From a checkpoint of a small transformer trained on Wikipedia.
Size: width 224, vocabulary 2048.
Architecture: RMSNorm before each block, untied embeddings.
Training: a variant of Adam for these matrices, 491M tokens, 7493 steps.
MLP neurons of a small language model. Each row is named by its layer, matrix (gate and up: input weights) and neuron, and shows model dimensions 0-223. Each number is 128 + 24 x the weight over its row's rms, rounded and kept within 0 to 255. Numbers have three digits each. A neuron's up and down rows have the sign that makes its largest values positive.
After each neuron's rows, "fires after" lists the tokens most often just before its 100 highest values on Wikipedia text that the model never trained on; "fires on" lists the tokens most often at its 100 highest values on Wikipedia text that the model never trained on.

L6.gate485:134120145118129117145143095155133147117139115123144113144127133119105106116117113128141139124092166121195119113115140101097108088103152118122086107182144147166151108138081132135148141094140078135167103103129156154114086175083170136107116141107142101119114103146160112138127172097127099103098109116116100124132140066126159126128091124135144059099100136119111102092138141132083190165111154130117109139116122095130156163132133161144134123133129112149145093080128113143104123181133145121157137126122102140104172108138175117091148170118114134172112115133104150139135166143153153148121127167104139122098128111144136139118116129134115124126141079124106100108144119202145122117142
L6.up485:107187152136114128164138087145114103155084102106131118127094143159109124136095152146130133117109159123158146148137140118111126141083130116141098099147107109143109166126136126171148110108126128136103169117127159068112138149154176124130120131154103138121137162129132138102145177146163167121121077147128124165139108117105168098123110144126125131108133127122134101089132122073081154123168080152154154147126091111158165119126145164191163086125108135128141167131162138134133107107104130136091131104124125116121128087148126103091108177148121149118082143120110128119127143123138161165109184139125105153134103080146124173115143102097124125155152106113175122140159094149106135129114
fires after: " ", "|", ";", "ub", " the"
fires on: "lic", " public", "land", " Mar"

L4.gate153:090172117134121114132093110144090116080117066102102127112170105098155163078184148123118174102134149165120160136113135148150067086073144170118168123105160156146138112140137146144114163084170117121113142112148130166104111124106125120114137132126152129139150110121158124101135133114114129090135110123137104136097150172117152146094172135143129074121147127166102157097124162130121105119145147134121136113114105105128169151084107105136132126096142086092159083143109162134140107132083122130069158126137117132124149127174112145122124103155105134116143153099147116120142096137150133142110109157168140156108107118153120138099148130147140117095162121093114122102128101147124129108139
L4.up153:098162142153123123096130119161122107113144153116114123126157118116134110107090143063114126151127115085156110138106147133122125159104110090192160101137148146125101116138140130131167181160143118092098175119165085071148155157168130117148107120127164149134115120110115120146133158101125121144128157110107158110107083128128147151130143141133121138137085119173159099150167092155124102152160124133151180133154135142140130114120108174169119132133180110130159084107122162151168112128106164131152130140128123148121136140144134109098156158087148107114136122102107167099133105125149147163099076090129116133131094084105111133118140148072132110119135113120131117091165109121136104151157
fires after: " ", "ba", "da", "li"
fires on: "te", "ta", "ttle", "tt", "ran", "ti"

L2.gate422:137067148083117169113144148132107139107125131103132162107109132121152118111133158157165124132123143150162100132116119121110137130170119139150127108093138127115175143161143162117083129112145120165146157161146126145132134150134111151105143166122154108123132124136096112112132134135089125149093124138146117151128134108107155122129158140135126153150130183144089093119188115129118151096086128159111075158163133148137181100106140178104184113159138132126114072129138118100103113085122132135145129168088143091154121125120164128105152135109129131120170127146114147154103185173088124082119145152107136142112147105139127141144115171166087125119134089149113102144129102183124142102092
L2.up422:137098123105127158133112157090138144140089119111135112092114133127134116120136133114175154148132135134168145140094132110116115142127095101128047140158131116159138134141157127107119135143137144107096121097156098093112135075143077126137088118109123107118113116141138154149134120173106162086080155116124091121111028108110102076087139117121124098143159121123164109113136147157159082140156105152157112126121113130094089093120120125149129136150142136130109176145117150133123144117117139121151130160170157109158116173110153148126154127059120133130129161124092113101124127124116134094150179144157139112141104128139155118137169119120154137125144131130145174117092175149110126113124
fires after: "\n", " (", " \"", "==="
fires on: "S", "U", "tch", "19"

L2.gate10:147140146132131162150121121102152142143129118116126137110109138176144125087158155148092133155142151123154142124161138152139135096097103098180139129122114129149125114147101132158120161156115115156100101183096105130138111092132114171139131122173112098090127133139123157105132092154096130150097156122140068159122134154118174114104078106116133154169129114119147156115149086097079156098111099090186129125142160100124115150115130162164120156172092104121152141136123143154147080133185102123170139114106144073089164093148163116125148146138156141145160141106113128177124092130114135106123118133133127133118154098112101147113117101119141144111148135142113089113094117139115122099155
L2.up10:155126108122127138139111140143119158149073147127095112146147108145129127126110129117132134121136198097123176149115119154133144143107119096143180115145132130137145106125140136115164082125134140127137148134097135140147154163137116181117115136086159158097120157124110104152092158148120114102143099169140130121132082211102111092171160120104121129147127092135138175119166135179121108130090125125104110133141141143158093103117142151119136152107105103126143126134097145145099137046119170130133128129137131131154119114110130114130160084107145147137110132139127175118141136128131151077144169145139126131127128143089127210178108130103174161097158096095117147141121125118145116129139
fires after: "\n", " \"", " (", "==", "===", " V"
fires on: "I", "N", " I", " can"

L9.gate544:089120096106152126171086113108122135150135127090127138120136150134170146140102166142125127112118144101114129130135156106099137127108113162060138145097135148138171144132124144140130116134129095074110118141174128146137154128105117100133103146158175127101090099093110136124131158110138100147137098148141110122092138150156150125122124136100120116083135144126103127123126124120103088109131127122111090158174103143195086139100101097173139187102108139170109142182112117145142156141134133066093118139128112110167159125109121133110106112104111117170122157143113114150134121134129128136110165125099150110124153135099134046180140181123154132133129123102108121120144146132161139150172
L9.up544:118114073141125143087096129109106125145126085115153165116094109120116140164142120133118117146148118094161115150109158128123133130130140115158120152158196113101118139129125121129079137112090147097148097132136150098140119105133153139135113046134151140128123149146101172112141117126072139135136140121123120126135137139129127074128131131100190083112087094104151103118134066146118115150112126137181165157115148118138109115134128118117166142101156108126183081114118143120105132143110117160107098183126122174084123122102159120111131150140077182142117134152137148132130123113137129121137092116105121127154104152144175147155101088140098126114156162154111135132127156162097132102152
fires after: "born", " 19", " (", ","
fires on: " 19", " in", "born"

L4.gate275:143153164126141095125108147108176168099105138113129143150166136135162082117149140103095127111135096119161103106120098137095162145161113129161089126136142106162114127159136176106092148135112147114103122178104080153149107103067079128150125100091137120125179086148133129141126135168106099123132105127113129153080127120144106130094105146154167109123140106167117134104106146121162096177134119093132114137129123117097107122100125171165159122140101116166095160135122111100131147089124160132128145140130065127135160120142124134126167120103091109141186106167153148136114147105111124103116128106143094129122131117116098125119123141116144170121156149116085110100113152116131164147100
L4.up275:079122169092169117085102135166119102154120115136123126119116134095139118111141146127081126122148109114153111099108142102126141139136146152164137105122107140156150130106115112145127123139154144108132111111157134109083106118130122089141127139176164128127152163112120098129119129119104075173163133152142093122089170177149114133152137112123104131115103142128098113153175137165093154111134136158148148161112123182140127146107098099161172131126091102095117073117124171122117168158148131124095142128114125124100130105087104097078148124089164150123136110147124083111125181097126101093173158142143132123111134079115183142140107128144121136109144106149157093114148133125092111110099
fires after: ".", "-"
fires on: "C", "S", "R", "D", "M"

L2.gate385:128140144122123139092107177134122093109149176163137180109092108125166136101108119155132104159132101100115074136082138104093115120097172150135109122137134117161137117131156113125096130171132094153127139121120148110117134139144084155118166090136154167120163109138129165106148172148120078092139120137078091090167141117178130133133152110138128128137096149098126142130121132139120153123123114142124111094130129098156150120124168123140114111117149133116143107148149133134122153162159106073130102152087141162135142169131131113122128120110099135104154133149130123113159084117091084087146150123106112133143128139088089170102146154073155125107105128114090140100158131171156176114144
L2.up385:125143123133113157111167103093103103094122131132124095118144110160124127187099171157133122101148152143143107139096145121141095172149106151118113151113124164094128133132108119126080168135098103111149123141139137104150120134091133116123117126146135159142138097079098127083109144074109131136119110156122173078135104091146153081114105141151138115122141124094115130128146146112122114117091176148157066130130131100133147157111146144150149088164091121161136102125128133163135140122111114112132116147110175112090138165195102101080129091123137148164113150152170113132087126175160107139125118169112164141109126167112147116098133143134104098143180111125125100115156132140145147108130
fires after: " \"", " Mc", " (", "==", "\n", "-"
fires on: "S", "C", "I", "G", "D"

L4.gate323:142087133125142127156182139156134071112130133104082106143124137144109142121148102136178139157102131158157092164122123153130147132137109147088079124120164144122172097165128172120174146144141137150129156154117180162140073152164154143116148178116109153130105103128119141077124059128139173126134142094100159128135168103111105122109109132136148088071131120113147159101128108119139133149097153142119135124117104133136111165104102149116139128132157140132115145086150119118110132100130152101115120079151115129088118122158113146146169151136126104131120116121118137125150110114147134163142141117116163109138128166114086117137124118132150099120109091140060152143137084165130164113135
L4.up323:111148142118103118150089085123120133113105135092124075152095128124170156127135124119185142163094129146110116137149130161127118142117152109119110147128141147143131141145118146140033123125129097128170078137106098126134092126125151177141141121158098053146152136108148122141174117094135111105144091178121139111099132164153118160144130100112124116093158116186105130136138119126143188113147140128143129094153132153168100153148121185152122129134155147139134145105103169168125108127125130118083154126154136149134139155111109136105146106130114132118106129132133121145144160130189118114106123116111132096087091147114132145119150104109152144153111140141111128075096157105092152121110
fires after: "te", "e", " E", "o", " Te", " I"
fires on: "mp", "S", "See"

L2.gate496:113101153161112109161112101125120140107127139116122109124121117111091091164164122113087133096075126142147112121120140091120102116134123118122116157129088125154114094116112082174141091140161094108143109149145147154145103084119135152120144134158120098121122142174136157130073123126130099099141121117083085147147122118174116135132097111148142110105112111091160103132149134112120124128109176146120146116111104105144144167107149143159117118125127122157109110096150110137113150129143120166151142115145161132099125089196159148121117133094097145182139137166123103105116084098134104137135169088097146119113094189147147139134175114124156070183129132143158151172143143108108129136126
L2.up496:120124135161123106113131099131145157117145109086118148120127127080104104143137134115121157121099103137094113140112122118172160101121112124126101098139140117191118126089061139111107144113138184112128101109177141124128084127128121116126154105143116131159165144110123143154145143091105085132095146169093126125109107154106087107115138151115118116155093173159134108114128113119110096103099109159163091135128136163117142130098101160190118087144160092133100132155130155146120163142148126134148141114154139124130164107126123151096173123140188105164110142105151095121112185126097112130166130101135132115156163119091107115140127111152148112124133119165115165132165128125077088129168
fires after: ".", "ra"
fires on: "ag", "S", "C", "\"", "q", "ac"

L6.gate62:189110138102107132113144153157093151104139115118121121119166158135132084110175162146111118111101155148137149107123184132100134089150132141091135121112113097162146136154146133099124153109115126116128098110143075153126110110157120113154114110136125123073114149124131113146119155165090161126109134144152150141159136101129133105110096152140160108115117131146119142113126175125126134138089167129081136131155118093180123168112125129076157163157112134112141121122120114113131139128123166115121146178153124127087121121106126140122114154121115090110153107156133161141152089140106132050116126095165144133146135110112100124188163117149133113118173094160101076134085122121142126185108
L6.up62:114159133092133101116147071141145121162124099138160126167158102149116062134134134127119116116129167111118142116138121149122089104110168112136127138157162155147119137098097138140128136132103092089130128106158120161119113097139161162142125138156089106145085116139155114098116137105118134120127115085082177112120117171208081116097165141111128128121126136120143132131161120130155121135107140103199119151135107130163131118124114148110175134132165110149142100152061140153156128133135139121103099138125152098101116207131153152143138131122126169133153181131139162120138138153124120143132111118106131152124105140179076134129127123166107136150127125137144153145134084114124157142151
fires after: "\n", " Sh", " "
fires on: "\n", "or", "-", "air", "–", "See"

L9.gate536:099142141104152136144101148140119153143109100164135140171118133118145111115133096194132135102161097143145101145125142140134118145137140134101128132118105140130155072103174142122150088107115107128148100124113173136127125136101148140107157118096125097111172108110117169137122151152107115098140116143136126159178142125139139162093117128128149096143136106108113106080130144137170112178120096119133156121108139091137095143137149154163166112159069094125145089073118110134112145073103156127148153137177103131109121168159170098120093123146107105165127081137096086113138123122148123128169123136132112161121120117093128157105125135124188098142111109125144137137090127121137161105184
L9.up536:108129148155136156164105154133144161101138152112112143146098157161113135127136104154107082115143111136084150143126136127097106121159111129134104100171106150140089157185125106121186184179126105114131131133120132128104136177124137048116114136124103124135098157148093121145133081085147146154092121114147146091153126143133159122168159150093181144147129139127127170121124129129128146117151151171126110123105095075133129088080139160186137133132117074162094133146105138114157118123132097134129117121150145133106179157124125114115150138126144127132121092118110105132099109088153140104109112091104121100176134108134147132122154123135135141097138149135124144173115127101093123111117
fires after: "-", "'", " of", " is", " was", " as"
fires on: " the", "s", " ", " second"

L6.gate493:142107095129138115125135125100151119108109072111102113129138129136123134117092133116099139088147123121133125124147148126138106127158119111087134140132111105162155095158136132140122124088122173135110134127094144117147081154149096168193130105159130083106096113116064187161120113131130109135178123126119122118092101126133124091079128155114095090147083095120101112099144076126154176163116097171145093130104102137137066100113127120109138129181101154151174139127135112169124132114109142140125146096115102130128136186143153131129130169095138163162120140147122134103155109088120140114167122122111144153100142098137102148154156088116141112124114135129106165146115104129135152132139
L6.up493:135112163135161107149153116112121085124117135141117107125132163135141128176131131134120127096091147151162099155126205138128130122131147145112069133142153174165093118136117130149138105124124151118119153137144114142132100130162144121134158142098107102167104195127100142151158161124119160100104096078146118081103144153138163177095093114146127140154167147120152154111121094130148121129117117149128158156154127098124128124100143130101144103142128166108127161082161119098119125115099150146131111158136102113110141144116102137110147148099154126136109152145151163118133110130154081110119109098123150131137101167164116148136178118134135085146160159170170114113072133086124114080099
fires after: "\n", ".", " T", ":", " 19", " In"
fires on: "-", "ex", " July", "40", " Year", "form"

L4.gate17:174154149130125173108113119144135125128132134124121180124103123160139093141106146128151130075143143132156145097148136060084097124184100085118143122106104138130096128112164137126172157119106117130102116115092144160156083133111134102116141107124143099082151137092108147105108145131141126133086150143105129148113129120173129135092122153120137123109097080152156115119102131153136114121123126074127120120130105151119084137135099142156093151085148100155166151116118144137127084111131143090134133090138084100150130120095170153150099144126108103122117101123106137132134128094127125140140116134069103108129133182097112148118133185160119124147107081114128101110120122144138146203122
L4.up17:137132106131109152135161124100121144087151119121152175115125102119156127150116123099162109143149142149147114106095118108131121128129138087104138146145169149148086110155148153135149135121159181165136169141135084103160109136120126113117140084149165113135134136106138143102108088139105147141095142139154165115105103114148123140113139095132165152126133127084140164110139106157137103109114090136161074085164129156100122197111122101089117114131065113129109095123172124116152109119092166123155133148152123074095153124150169178116151145154137114124145142140071140154126075103108100139117168133180112131149095144108094122140142160110134119142112113143124147105125158143129138154140
fires after: "\n", ")"
fires on: "\n", "==", " is", "th", " was"

L6.gate433:160094123113128107138135135102118076126130153132103104131173129131134179097135125125105118130136109142155098102116144143128121097076130108136153156114164115149139129151107109132103173137139163168171134155130115136135136144102127141110130141121141109118141141097159150117185121190124177102154126080132143117148082095153135145074109107170148113082116162115098117152140121109104133124137153175155105160118132094138149125103114103142146136123119090164127152095126150124139155104102119127107167188106142129109127126152107139153132128150157171131165153144104192109139152131130145118065106134137119070140091129155124125144140136104150150131139161128095095107114140108127124068151
L6.up433:141160155111138144131136100088174131116113119157117141118136104127149178102151163142128115164173110145174144150161118161124165158114113108137131116100120172139119125102152153107152164112131111134168065126181143132142134157134124159140143105091123112144113120142092162135157134119134146091085149137128123107065120153125124177164123128150106110107093166091118106138102156095146109123142126150144163139130134118102117115136135116098104121130134189103133100151136084117152127111109182153138145132130129093115170120154144151153157160093107105125156107103180108141139159134142110148119132163154107140120101146091099086153150095148184115112110142105146154141135142110163115109136
fires after: "\n"
fires on: "=="

L6.gate31:095107130126135141140091070146109151160148164124114100164119120148142125102143158135142124065117127143137140125149157060138105145109112132132137112139112132163143118146116105143153166135147103135094162095087108156127158125101091099127118126116140076153123107130141117115140121132139143192164166155151104132133128121155125144119128132114130150100148139086132095127170099127126161119089130141114143163120103134118087144124093082195160162091098152118155138160152155143096088090090151161130146132118196104120115152128129132134158146127122164128133112150104131112119149097138154143137136119096069122113146099164156099102162118147121145138145085153132132114109102111139098150159
L6.up31:153102154122139112101107111153112124151084200107101095120131111112106179125116141109130143109106151147157164122121137084128108139123124101131126111159129129114152147188130199136098100106119128138113155122101093166124153144133124090129157158109153113178156143140161133146169178130134134144125142094150135098113086097158103184087137128122115151134149148106120101142143112111143110140116119137111146158120157150143120123124182128145177147115160146097138147140111126146087103115102174136141162151160143106109128134138116121122161114163136179142121102127085089116123136123144179132120128137120135095084117109132151124096169139108104178156177120166134119101123112109141119142140
fires after: "\n"
fires on: "\n", "."

L2.gate93:119153132117091150152124133122113143114123105169113124136133167106219126087158105178166093130175151158175132125151121159159151095136128121112111127112116141168126102109164153138104146150103099175127138103143111136131135162146091136114140106139132111159112105158127112145150105149130114122072132150141149162132125137081111152074094140119111100134170136134132163099115113138071135126119147107155150140186125096197081133089102116105116144103107106141158121102143112143142145119102112126114135146120117116141149134143092146120103132132113129101129093159088152106095135100102116132123128130141158143134098091085133156106171151131109115121149137135164117093126122091134107159134
L2.up93:146149118101117166136129132159160097116155140121114126134168092116120169098137107137167132124127112137118178163197120141091140118131131125152157104148108131086163133138142165136142157100156163120156110133148118151141162123133148116107144072143148126119103087138140183131145125160150156129162123109141146102108094152108115149117150115103108175116144121109120137138123099164135115136105122154166163132124078131110104145138094119112116153118183119173113107115127137104160136103069153132080161132126172129135154133103083117110158176170138088101131133128118154096128157115142094149130133144147130153105135106126122063135154122091107184130125104129131144127090108145157114147111
fires after: "\n", " N"
fires on: "\n", "=="

L8.gate483:093118102125121157120091102158120103171171099132098176092136157123094146105137149130158142109115152125141133124125087110116089143113149125095141090096135144116121120137166111124121114134099124137153112095138124157090146141118201095147163115127178172152149153094135130095146113119145119131136124120117110138105109130124149099115171155126114123120167166162125178106134118136134113133109120137170104082116129171080151126126086119170107127125123104109135099146160141125059138095155158133129164126083145131078152145146116109148125119144153115155176122131147138128121099127101111103139146143098115123132125119167115131155128121175071097089128107159091145113159145134173117141138
L8.up483:154139121121180125151130123129110150140151107100143126128140100096164093094156125107170128078152097113105139183124153178156126181131127083125151155154167098170077134086128127102122145114134103143148151061146153141083110158129143159173126101133108107145132148155112084118093121131095127123095093109147130114125152122130158112100126127091126125127111138149125164097100118120123111111120124102192131115136084119138124085137094166142141140115127120114132149127120140136107156145131125134118113110133111145143126130154090171126153116083142098101171160130159147134116105123080124163138097190121105121148146129126125103127115141156095113095168150155161100125143158098143124137148
fires after: " "
fires on: "e", " event", "n"

L6.gate327:123131137092113134124130147096120129110139125095117140084152099118139174100176196104153131120142155131131131098082124150108105103092124065112160152144140135103163118123147161116105164152134146138117125130124072149122127139160086126142118137122144149111148097157147135112132155155103175136113136121158151126150131077150112118080119175137123110129137128111140149097176138102103106137134130165133156087111130138146106125154160136095133128146098131142091102141131150183113115072127137094149161118141129110102138146150172117135085147128121130169120144157132086133136117110166113118100192162116165092116124144140157147128160131106121121137178106145150120155131129166129161077132
L6.up327:146140126122115128142092115144090128135151097134098100136131144112129120101154131135096152107119105123111110110159137109140102155117117100167105132087161119114119157110172169108145112181140107081149114154160127130104123117156176111112141149125144107154122094142132126142150195144104155146146103144146150116113164131134128175131136109167113125126065125105154122090155148151166127190125137134136129142092114096178189111147102074141140126136139123145141119089121172123130147137107113103181160147114132115115115138172139122180136111114139135100111133101117123118099134114088132106118169152110146149120131177141180143118109121089130166146132097176150108105109132096159109098126
fires after: " ", ",", "s", " |"
fires on: " U", "ke", "ship", "sh"

L2.gate88:118117132092120115116094157131084123122128120117110158086103117132116143108162141065110128109149136153174090116141108155138117116146128113078134141101131147126100099164144117128137180122169114106137107109112087149090094099152154104147114135109131106105112104138090156124114113147134157178159120095125109145132155175112125132123147123136087111121155153124128118131138099138138106138122107117145145090119096090092156114143106089135105155124096091135091182155158136124134098082100108130126139095166189089111133116188125175155114084110125133169141117118114168124121160145168116105110157129121113127097117110108085106158115141143096108100126079150116100134157133129137102140115
L2.up88:163153146150145137107145116136142101131107154116134125114149083123095149150098154112173147118130129122123137109201114123161105122138113144126091116137153128134168137122104143113072090141136120115103116117163113103136160121154120133134140141138138179193119138132105102153158190113131127067146139132155116099101103121141135136161129142127138148116079099174138096116104139105134140123138193181153142163109131129140118117121171182121122102128163151121143108111134135151131120129148132134147102142100116161127127142115090117076154118118096136134116103142143123172131160132132120101137092090139143150165127162114172097100141157136100137155131117146185189109164141107154145105103
fires after: "\n", " "
fires on: "-"

L6.gate561:144150125152085184124112130130133070177177133121107156112130164113164066114195149113142146110129077102175171173087161137092117150136118144139117148125123162130113137120179172109129121110090144133138096096113132150098114145163122134115112144094163125103156126089114126113145109154113082125106143105152131104094109141130123097115132187134100088150132135117120115119079156129132123164108131130125118095149117133132118103098120143124127140110110107111126111154136134141165162165152131103157190128105142141113129112104171148171156149166108118123089104102130154136116110112124114147164142160120143152119126091137134109149153139147114122095130110142136117137083137116167130136137
L6.up561:161136125149115101131107115133117089122161092068124148139145164118124117136117045137137080110111128161117123131129128105114055071101122103112105126159149141122106109092153124139072125146121117102116124136111152152142129115124185111142128127139143112122128143141138161131137118146125172117120090175143195102123112100103114123157141127083091113123140122131143185113144151104106130161124145164138119138130138131132135117150167115131138136148099130107130152092096126114138119096128138084109086146124089113135132122108120150149103149141180156104107195132120147113174087119151152122141125117130167102113161150134081167156116117107140140135106117105141108126142179115088140118121
fires after: "\n"
fires on: "==", "==="

L4.gate459:157173113119167145148160120084112111089118138140124136089137089126162152138098149133135127114121117168129129159124129130070139133103096129109104121122123173131122136114142099121095131111133112145173114174147141114145133126097129161111149141153189073133142121123120126087078109149047162124094120167120116136088096129159125134120145170132123117095138127128121144134109115068161103123112143162165124164098140103122091139144134115131148129149127093177137139106093162145148162113151102124151154154141112117124125187116112120139078127111126150103171124096103137112153122128113111129131128134110144105110124160106169124087117159107111145101151128102132074095106127120141146099167
L4.up459:128128133132173122107135112086127143130155135124153133118119124153090132124135093120114102123122085132134126101137131125121122148133110111149147135132112141138145129101145123140089129174116125191143116112156165134136116148113058078130117129135132101146107124143118153139100153099168119143125131120111169107089112124131076146106125124147158099091099153146071121142157134126105110089128143135156138130147134130112062124085085123114099147119128053170143152141134097137166158149129128160108151149113058144135131157171102095152132116130129133120135059139119130099090106121113111136141117115124105107113115131111070104108087147126157109103121068110146104082138143100123102158156
fires after: "\n", "."
fires on: "==", " He", " di", " had", " A", " married"

L9.gate409:117150216129098147137116139165109089120132093135150150113113123133161117115166109176144126107155110122182119120122130151115120103154133125067177103147102158163108107160142164097148146114141130192151096122107116146153100142097111150139166128127165117103151129113108120104131104167147135106125114107160112152142114111124138130093094169164154121069133161116155124121108105126153144135139122104134097176178149125154146129128135121145127156123090124102151130162118156131141129120181150135119128123160110116153179121150152155133126113147105131131169148141137138117131112133138089148108143192161115120103088107124120131120154141160082114102107108118120092105114137090134126114164
L9.up409:160140148093106135143121145208126099089095122154133144148114173089153180104117093153103145105132135137135097134159113119093109107137117149089164114127120191144104095165164126109082122069138129143137112156128104148148097181121082164125164158098155124090125128093107112130098136177153135157107166122125131128148117127161144149088100173140091116103123150108145071106128110133125144140115133112118119175127133139125098136138170103132131148092139135105137145128129148129107128086144114110138133137123158120123134142132132147133118162121059132150138116119129167127120093140121091143122183157112139104136118118139118091116132146123105141086148116163121112121108138118110113126174
fires after: "\n"
fires on: "=="

L9.gate300:097102137166133141123124163150110142128121107159104130116124134155116147155164140096116130157102166144126073120095157171135129104065106154098103120149134121159169145158101101110136122088146126159170103110123151186143125155131078113140141110123173101151117122149086096127141127120116156140089133109090081145115130140118156122133107158153119124108138109097066133142131147116110160162119164120149084115142144118115144148136096126114080155136155126127105138102134137113123121103123115167140183101140117155131174124130153121117121159135105130140110146125103130145121113105204134098107112159100057116140195146135139140111118135107093114185131127122147126120117115127113105119136
L9.up300:099169111109135119137105140120156143170136143132107116152103123106120113117109090115142120143097127140127153151113121176137142109137131105073109172124122084148150137133154119065152105130172142089116108101136113159154127121104144160134106141153127081101126101148128139123137138143095166099117118172160117129078158080092135133125085085150118088108136130160105120159113140125140118124129131140141096164171140116150128153118079175110094146122111142119134154115133142125157156185145154124065142117150090133145107119135095115160153152123173115134147133159111143117141165123133156126127196147132171112114177114116152139155151152117157141167110117132109124147105092109136085111147
fires after: " ", ";", "|", "|---|---|", " 0", "%"
fires on: " |", " —", "---|---|---|---|"

L2.gate458:158168113086112186118104120157132139141155142084136145117166139126127166096130160150129099058156110120160149135102109117100108100122159123068125125141146170106129102130143117152119112092129146176162132138152087158137170119135139089140111134130155138120130163144113107102118165183089132145111115086115123078077108138115155121100160190111089134136121160127121133103137116143131136122084131138192076147135126144149139142124142160121142144117154108131107150140122111117136171123113136110127155151140115106143141125138163131121101173145144119130140130172132130131136130122120129095132135186145148132128119131075072119124186130108130139102120104154162107117120101117136142134097
L2.up458:143107165175130080167136103138129137191114191167173119124110120093081096103133114133136124129129109109127114111109116106127130147126133081115125117165118131116123151132096128119132122120164095150131167139111103160137131173063078138080102150152121119140156152133128129148149110134120147155131147087120113143145125134132106115173166125109171102146130145103158140114139132080123095125113124129128134143150160107124175152135086098160119129161129171085167132149122132131165129128111179064124101134142152111140136120153154133166090145190146083112133113108134123154097144111143132118118102146115125112138125152148103163126086091134103155137105111143094123114100120140095114111130
fires after: "\n"
fires on: "==", "===", "The"

L6.gate1:088113130096128137134158112141153105100141144108161125125117111126147143110097108095134124175151100198157112157107111088123111154131153130124142113051119143148173110123128170130151171151132108099144128124145142119130087123115096160162128089113147131124133125116093183102089110139130154098140128140115129157093120143136109118108139113123088105122117134108074132126094083173159152180110091131146136132160100113103085098099112122130133122160159094096116169109119111102134119111112074158105117141090114111132151145148179128115127120127142148168161092141128149164125140126144102122139083119135120142124136080134107106177140142146126148139103094163152114108092114141150133116146
L6.up1:151106107145122065107130184130151126185103142164140166111146146157139134112135117129146143093098147142138092100178139100124131173132143167140144164116086129124173138121147130095139149113122127107115080092130117122130087148131104157154182135109134131135114138100120133139140148116094127152113109105131090155128109136079153184090148134117144102113140150120132130113130136146122130143100129148111130094142101108126140098126118139105157144126136106092096143139146106094127121131142142066119093144118151161132098183174085129159117091114136125091094131159143135166142110119163124159121095144110126105157108181102130118166185137108132123140151109160143097124114143152132123185093
fires after: "\n", " ", " N", " Pro", "C"
fires on: "-", "|", "duc", " A"

L4.gate419:155121113105125135120154084130104143112169132122178135064170120145148134158146095140134115144181171117193122142160145138150112157190090103130096119141110143119128142137142148169108148118146124136157108135136141086137107117155104112149122114150177138143121123102066153149119191117084149115137133158175151105128121120140113153161129088096090127141121159103133096165123103156114142154133123118145122102137148177145095149100117107095156198137158133152129110136146096139133146080161103189120140152102140111123142143131125151110133180151132161144126137160121120152154116154129128127121124159115144143129089137115132126116111136127123131115151110125101152127138146132161148118084
L4.up419:153128118151124100120149161136096104106142130146158083167140141138133095148136139176131090118126138128159142118164128149144160146128134169164102121146120121144154111130069167151107127145115146076128129195148130118135135066122134136125138134115147113116145122135122120108148141114128101114093134136121169114150127104163099132129159100139079107143147149121094132104176094114092150113089133140082131133148125115126161160089136090163112160143100145106065135146155096087075150128156099137114133150121115104099115090124121150081172150135162146137166097116161133143158144156137106110127118125164149143142115165132151167099119111135156172140135134115103163119137111174145098113111
fires after: "\n", " (", " \"", " 1", " 0", " 2"
fires on: "–0", "L", "G", "val", "ation", "vol"